Weights of a small transformer language model: 10 layers, learned positions.
MLP neurons of a small language model. Each row is named by its layer, matrix (down: output weights) and neuron, and shows model dimensions 320-415. Each number is 500 + 50 x the weight over its row's rms, rounded and kept within 0 to 999. Numbers have three digits each.
After each neuron's rows, "raises" lists the tokens whose logits its output raises most directly, leaving later layers aside.

L6.down1816:499414592514426562436553590521527514510510440461508495474488550479530547533464468522457396486413516461466569497447499551498513440517600571461422591483571476539447372418533503441450567564471514510481523482530540451429482569481480541517531469551558443497519527595444448487536523544594435468
raises: "man", "ment", "aff", "ed", "l"

L6.down1603:477486531515484456562553539427513511468533533525583462460507453416514520449561434437510471579494498390452454491406444492449484526457452425577491404463552548516539512516470472524443544551521511526547456459501433517521420498578559479473385508535590573585518517482467620540548469510505514477
raises: " becoming", " being", " going", " replaced", " already"

L6.down2232:522424495485541486492495509502513480526469490433612422533494450496537533550480432501485544468462475552469443499418516587483502559408438500497489592480515456462537561515502448394464461544555445421535414469576527592585517551480441432522450522503535507512478437483488437486552506499452586464
raises: " Hong", " Chun", " Chinese", "ong", " Zh"

L6.down1317:463474461447502555442416514556469453471557480494524480473516552412558434487502370576528558466466575438467441443495522421474462454535513500472338444576470474454472435577449523535456516460545518541481533501556522531503512446492473425610503482531468456532549528514423496428501413505543541424
raises: " businessman", " billion", " Belgian", " poet", " writer"

L6.down786:427582531518340540606476396408577521493487511519474489410445504507550475549431537527500471539507559467459498466615545469493456508463577447607619461519438523555551499509485476409445483567474543489450440497513467475501398545482501463511543470577387486479452540464461454527425526623489380582
raises: " which", " whom", " whose", " that", " what"

L6.down1197:547466485521547507537537434535447537601545496561497576558495564539419541582514420503438548546537429558530589503448531486499416560574503512542511490513508460520498429447492447562460566473479456497464509520430517455549472438430549478560505435550557517453484464464567484418524464580487502441
raises: "us", "ons", "on", "one", "ts"

L6.down1878:535414521521432485516557483525469460422500539551550480401608545399542450527438436470511527526541548451487455479554479436464601443482546516517509567553516457424555520534516505558505545501447537513493522503495486418514537500404477466451450437578472548448454510487401555432473454420487551487
raises: "on", "k", "ky", "ons", "-"

L6.down2664:503614505566570464504566457588513467542531475593496608497434457517466531507563523540491543487482554442473505543517431455487462481456430559574517519617477573635497487429563469472480505465415458504445628475484628450522484479506431472466513506502424487517504441538507526425510429477484486446
raises: "us", "ure", "ine", "h", "hn"

L6.down2499:548503557468519530460572442363536561536419458438483508574487517395424488587520582568493379503601494510527505583520516505460403475543472430479499461468495447548558508523506452480523431539510472502564492549467517553513492477518523526493425489572530421514520495489456505452519474521564427529
raises: " up", " forward", " down", " around", " away"

L6.down1856:603448538534518512477447477475532605400536553548533563525463491511492505545475484496493497432546585499485415452420430549460483474610501533589484618523487438500469487585589431529473517465527504437517446431517518407429457518500523515494417438501517564526464508408484486495516470534489402529
raises: " through", " when", " between", " during", " from"

L6.down1264:478531478566515519556561558536544450441464403524418454434476525468579510494528425540500438546531521481498481545428548557485530561417477375486538564550396464545573536491393518564536559528463507530573474446473489419508451460501554444442499461486495537431484449490524437516482443463495542508
raises: " week", " day", "day", " night", " summer"

L6.down1774:521368508493500477468460521503495407466567447486505401542434380398491570469553532467478462461517527572466485511448497451509417521515527487504522469469487511486530478524472472366481477549377493464441527526460468523476560497568532411525506501465479516611443507548411482556501523505534572449
raises: " been", " be", " ext", "ved", " site"